{
  "n_layer": 22,
  "d_model": 256,
  "n_head": 2,
  "n_kv_head": 2,
  "head_dim": 128,
  "d_mlp": 1024,
  "vocab_size": 4096,
  "activation": "gelu",
  "norm": "rmsnorm",
  "norm_place": "pre",
  "norm_eps": 1e-05,
  "positions": "learned",
  "qk_norm": false,
  "attn_scale": 0.0884,
  "bias": "qkv",
  "tie_embeddings": false,
  "parallel_block": false,
  "init": "normal",
  "init_std_qkv": 0.0464,
  "init_std_o": 0.0,
  "init_std_up": 0.0464,
  "init_std_down": 0.0,
  "optimizer": "muon_variant",
  "lr": 0.00931,
  "lr_mult_o": 4.0,
  "lr_mult_down": 2.0,
  "beta1": 0.93,
  "lr_head": 0.00877,
  "grad_clip": 2.0,
  "warmup_steps": 200,
  "schedule": "wsd",
  "decay_fraction": 0.654,
  "decay_shape": "linear",
  "final_lr_fraction": 0.0,
  "batch_tokens": 131072,
  "seq_len": 512,
  "doc_mask": true,
  "train_tokens": 464700000,
  "steps": 3546,
  "dataset": "wikipedia_en"
}
MLP neurons of a small language model. Each row is named by its layer, matrix (down: output weights) and neuron, and shows model dimensions 128-255. Each number is 128 + 24 x the weight over its row's rms, rounded and kept within 0 to 255. Numbers have three digits each.
After each neuron's rows is what it responds to, as a language model described it from the Wikipedia text at the highest values.

L4.down993:098164138134128109147104143087159131098111137138137157147085089148147125115133111130131130116119155209154136100094116134143148151134116154142113138099148157167170112134143089143126116134173092152102113194164166110117159115133148103158112090106163134138145115133125139175125160152151111133150143176096141120156120138133128102135109142118152119071101144143109103156110125144116142134139
Description: Word-final or inner subword pieces that complete a word split across tokens, like -ct in restructured, -ical in historical, -ated in estimated, -qu in earthquake.

L19.down12:127150145135111132117091133132114159089170128170118150132145143138128097122154142091086161118183116120113107144116102161112132109070168134124101116103142099151147143124123144104133129142145100117108134106131146132108126141148164138133131121130170073147164151103130133181149156119145126135160118102165078108113107139092124104122172143112143125148065159125117153117107130153130134082094
Description: Opening quotation marks and parentheses that start a title, translation, gloss or quoted phrase, as in ("Diagnosis, "Khosrov, (high cart".

L4.down884:115125166155088135121133137128124133120132103130132136098123088145125103120111101127089138151141131088121138093141148078133157149096136097114108135109155141125117150129161090151150145085140175122156113120186114131116157135142122122164170105176078121106177075112111167138153137122109100126134130126119140113106131102151158130148106105139122127122128131151109136105162139089121150105144
Description: Nouns for places, terrain and direction, such as land, River, road, home, village, west, New (York), plus word-start pieces like lim, dam, fl.

L4.down780:122147100122161114125103132143119164100155107104159123133121102105102108124119136165101140157067096131087125124138098143102078137138169168105127119105157101138159116143159101118144104119127144152133130130151110154122149107109151141178137170132155105112138136168119108148136118156104106130106111130127133162173103100118095121113126112145156147123117146154132129107103083146116137120151
Description: The final head noun of named institutions, houses or places, such as College in Emmanuel College, House of Orléans, Decca Records, High School, Church.

L12.down162:159148156122114119158138156136115171185145115106120116138155121094109127127092084150112090110109154097164109109136178161123134131134172109114156128119141131124120148132091161156118128127070152104100142093120104109116072127127124133120141151128125134136128127119119145142118114128144135191128152141109143092109110160128115088195070125134129098125108105154101119105066129142134120113110
Description: Suffix tokens that finish a word split into pieces, like -ous, -ed, -al, -ing, -ely, as in humor|ous, aim|ed, instrument|al.

L19.down691:116109149092103176103146119131163123106131133140142107120106121138142154134151126135150116134104154131115154154125139150158127132112132130093179114104157127146113194144147148151167141136167193120142092143126108130110134093158096143066120126128098123120139104125139111158117132141071173138130124129148102122155136135125097143101104121137089087130133090138129159146120145122142089111071
Description: Last digits of years and day numbers, plus clause-joining words after a place or date in biographies, e.g. 185|4, January 1|4, born in Paterson, New Jersey, and / in 1851 but.

L12.down912:095111161162133090099112115143128130106133145166114156136189135165102097141178090113108092091148160128146120169118160149153138145118145153110141122124117096151140146096112120115166139102159156208109160123146153141116105087115129097168183134151124128130115128118129133132128134087092151144129113094142137132130112169150119129138119145077107145116126091129155135144115125158169144118166
Description: Nouns for a person's role or title, often as word-piece endings, right before a name or family term: head coach, Major general, merchant, songwriter.

L19.down199:134138126157155143142142153103114179142106131122128100152133142108101127103099120141165111091139110169134087130129108155106103085132150173125123102119114128087124148105107094148132152154120122120110124184129112120128126145093129105119110151108104123152180157176115155130115159138126155165153112159143128157182108130159162106135103089112119136139135139145103123124141142153128138103155
Description: Final subword piece completing a multi-token word, mostly past participle/verb endings in passive or narrative clauses, e.g. constru-cted, class-ified, territ-ory.

L19.down111:149110091110138111124113133107131151133060164148106136133104150142088152140091100083068139135143160091115153180124094150124128128102132156077135148105135138136140124130124151132177148127132163120081175128125114156139162140129099102072125150111083127202123120121124154111114120149116128142122107126113128155172107119141124148139134104081113170145125143132071144115123126130086099152151
Description: The word go, usually right after "to" (one game to go, refuses to go ahead), plus mid-word pieces such as oan in loan and an in Istanbul.

L4.down405:105135168135123115100118139126111101143157098142098133127139083109124094124107151157139081130133140167098131144125125104118163118135121121083109125114135161136139125135118128130149171157168142104165104161115155071112148101148089088116147136118162095115112123156127112166150103116099116154121152151118125149134091129122160143105111106134132139124168118106181121168127107112155142152152
Description: First pieces of longer words split into several tokens in Wikipedia prose, such as com(mercially), att(ached), cont(ain), intro(duction), Acc(ording).

L12.down954:104140145129132118147127156177074107155120080125126130162133121099123166131084161132128138124147142101118165115140138088121085132153110191159126119182110139137116150090099173100102151132157125088157152148116196142154120074154143141147158111108139130136145092167095134152130114101163141136112139163136128177129123128140109119138101131132127118123104105122099154145130137136134139123118
Description: Fires on the first piece of a split word, like Int(egrative), Ind(ependence), with(d)rew, and on the 0 in years like 2002 and 2005.

L4.down895:152156121184141138112128141144139139146165128112142102123105145179080161136124138122092098153178123118128125157163108122081112143110099130144114124154120121165132161111129154130138115096180123166119122119068129129162134104143168131101133146117139119114143170109142098118110132118107119092133113132155118164129184107108101131105114146131131143128115094136092112099142117118142116118128
Description: Mid-word pieces completing a word, such as Int(ensity), Ear-ly, trans-fer, att(end); also sentence-final periods before section headings in biographies.

L12.down829:088164112121140103119115125115130117121172114160116119151161157145144147124082114125107116109095139139132065153092107130147096162140131183110129104083117118136143155140103130172111151115157124116073105123122120098119114109111096135118130090096142106144172098143133108115133135153116076135151140107149163111151089148042121154126155122113121089120185117135132158150119169141123148168097
Description: Opening or middle sub-word pieces of a verb or word split into tokens, often right after a plural subject noun, e.g. ag(ree), ind(icate), port(rays), com(mercially).

L19.down34:153136143168150169098142169139104062117142101132121138137125140116121120108113169125154143127131141104122152196119125129118122157122132145165134133111118158151140161171131095126118154147141072121121135127155156177117152093160140133118113088113102114147109148152141075130128127097132100172119138153125114176153110142153114113144090133134096085123144151116148087172113164122154138114167
Description: Mainly the capitalized word-start piece "De" inside quoted episode or work titles (Death, Dealers, Debt); weaker hits on scattered mid-word fragments (hyena, herbicides, decline).

L4.down728:087103126146217132135139170110186132117102086135122090152081094167134158097142160116074132102125090123160116106113099134138105137126149147083114165103128112153135134107116131137100107165109126102140122137116124100116137113087130150123113100180093150131125123125125147100105139174133158091095138133132123143127138129146094104090103121103113129097108156108122158173124153141090137144088
Description: Opening markup tokens that begin a structural element: === or == starting a section heading after a paragraph break (Early life, Retirement), plus opening (, [, and | cells in tables.

L4.down751:148154140147137137125115168139089160170139110105129152153181166185125129162124135125114129158161125166127142129127137137136127145097142117124125138100102127143155142126152156112135126135164108141122106164158124141119168110116139118120171134162080108096155141153131121106119137126149100110132136118110118125129125117171131132153115142117098124130103097080166107103159093152154150128144
Description: Kinship and role nouns in biographies (wife, daughter, parent, manager), the word life in "Early life" and "political life", and table-cell pipes.

L19.down869:141141113153145144140170112156139177176102110153145164129126134141179151118163137122096159114106097135173098122092169116148133146128182143133119110106168161132099130127171100147102121100117159100166127135086114114137107149113099094135090150092099087135121175122115117130111166102147143097117105142091088117137150140103145121115107142128122141140119126144150147147087113150151118110137
Description: The preposition "in"/"In" introducing a date or year, often sentence-initial after a period (In 1855, closed in 1909); also scattered word pieces and table punctuation.

L12.down156:124126122135098123143122124090120138101155175102138134129106170154174182121093112155096115101092125170116135103100140116122119092123118122138106165132139136118142153124087121136129108125131145102109147150150097090154118135131164150111137113146159165119126103119126128084096093163110116125116102097114084124149113151116149154161112135126129128121159155150102126149162099159140075159130
Description: Second and later pieces of split words or names, often a noun after his/her/my, such as girl-friend, my-stery, Trick-Daddy.

L12.down785:090110091144182131123110154151134076117090139160144115069126143129186113135120102128099095177140149153099124107141123118138141120138158143092139088160154157156141101131131096130121151106104074109155110164157173110138142097113102173126126132133130121126124139104111142130131135162124098137107142147111164136086121133112114131081134153185120101084144167150127128110128119116141157131134
Description: Common head nouns right after the, his, her or a possessive, often in biographies and discographies, such as his time, his work, Albums.

L12.down106:100124154160117124124077135124109134105136114136153121122090118081100130115112147149104148110123139125166136140137117140093136123121137145128138098097086132153109092144149126175121103117197072121110110139131094138111133153108153160129115120128134187166122109080125104174083140134166126167106105130157137108133108123146086111120131125174089113139161125106140146137104128125110085146147
Description: Two groups: short first pieces of words split by the tokenizer (qu-arterfinals, w-atch, it-em, n-omination), and small function words inside song or book titles (Break The Rules, Looking for Freedom, Rock n Roll).

L12.down858:093135104099117118170089122128131111165128119122110140152092119132126153168135130142128136150128127168152109150117087103126129130137147115128112112122170172121118114095114120153141187114145111113155173104145148106104141071124113116121172109155145177117155096111124104097074142137109129136144101109118153128176121160112110132126089094126144155100087124125155127115137120114141097133074
Description: Final pieces of place and institution names, mostly after at, in, or from, such as Veg-as, Prov-idence, Dartm-outh, Minnesota, Norfolk State, and minute marks in coordinates.

L4.down22:149156139132135134102148150099148138117114138123120111114120142162170108162155140132149154166126139107102142128154107125164093154138175120162125180175142106162136054122134127119164118133155130167135137077077135138126096148120103105084141129131113147133129170123080140135087128165110098119138148108148170161109146130168106125114160112111154070086120110091154125152118143117111126134167
Description: Opening pieces of multi-token words (Camb-ridge, sub-station, mid-fielder, cl-ay) and time words before dates (late, early, In, mid).

L4.down395:093084128138158088110133100126125103122110165093115161128110089150168113105129161155092101119121136149091145111133164149127143120111123119128126161147109183131106142093136142082133139136126122166142133162153097120137128048103134100119125134139133102102133118123134136134180151140155122123164108124102091197102124089159118140139116137130143112134132137120081133185104175104160097108094
Description: Short word-start or inner pieces of words still being spelled out, like st(ressed), gu(ests), Bu(ilt), and u in romanized names such as Daisuke or Sentaku.

L4.down762:136090182159150144135125101148163121125129137121151141134135087106110125121108128142119125123114127198148130094184111128155093154125120150094140090125149141147104127110143146111127145134154092139137102131087127137114130092134159190089073099144143139140127089129087165149106166180146161141116123108151117142104171134102116106133121138112154127089101101159123136151165116105112082094133
Description: Mostly non-final word pieces inside longer words (cons in consisting, Mad·ras, Par·aly·mpics, Sorgenf·ri), plus place and organisation names such as Paris, City, Union.

L19.down158:164116113131126129139093128140129123121143099153142138137118146123115144113127130155154118143123120124111097168152162128145073114173101125096169100149121131081128083098141176148124089132139149140123133118154156125105132129117164160126132141124129160180160155123163115130084137152141150120147151124147107152153157139156174107171149157112138162150154114147115154102108144131136144115121
Description: Early pieces of first names in cast, roster and table lists, mostly Japanese (Mariya, Ayami, Miu) but also Jeff, Graham, initials; weakly a, list dashes.

L4.down579:098126157082149120099142144126149127152123100055138160163127123109137167139091121085208111120123119164099086165118172090109146088108152131172125149157089144098100104134130089146115161148151131144134134121122198144133121150126156135151120136170136134110098137147116165125122124167148182145172165110139156128112139115139155141129121148143128111130113136181097156104137122122116105129158
Description: Nouns for official titles, roles or collective groups of people, often followed by "of", such as Prime Minister, governor, director, the people of, States.

L19.down958:170107150147105157143101080080124121120141109111118106192152165121152079179135127126101102119128124115118123157100118145163146120121132135121120122151091092131130134213130096125137099123161125086121146118079078107109098144124158116138124127099108121108126156132125127120092114112161105092110117117120117113088153162127169137125154128150139142157126114115121110124127116154138155083103
Description: Scattered tokens on encyclopedic biography and institution pages, often word fragments or subject/relative words before a verb: footballer who, gr-ew, A-ffiliations; no clear common feature.

L12.down549:077139139144157131161133108099111133132109132128103134124125150119132124134139179144158137124121123173146141151142165121167124122120112156163141149122122159082091121108171113145159082142101141136120107133175140151123133166137131107077133071113142158120135124123102134101126136114108097123105108114115150149136111148131108115078114092126089118111149112150120123182093129155138129102138
Description: Continuation pieces inside multi-token words in tables, lists and infoboxes: name pieces (Gu-ild-ford, Yuk-i, Okl-ah-oma), final digits (1999, 18), and the period of abbreviations like "No.".

L4.down942:112168139110146145135102107144110155154094094187143090089106142088133117151119127114137119144134118160146152098122074108097123152139152122112120139127109121134120129139101172192119133121146130148123130092107152125099139161143084155114162148092151118089115122143127070110115093124164074118154150151130139146177122137127107115107161150149131141117113119132121104142144148115076113105126
Description: Short pieces of a word split into several tokens, such as lab-el, Mad-rid, mon-ey, al-manac, De-ath; also existential "there" before was/were.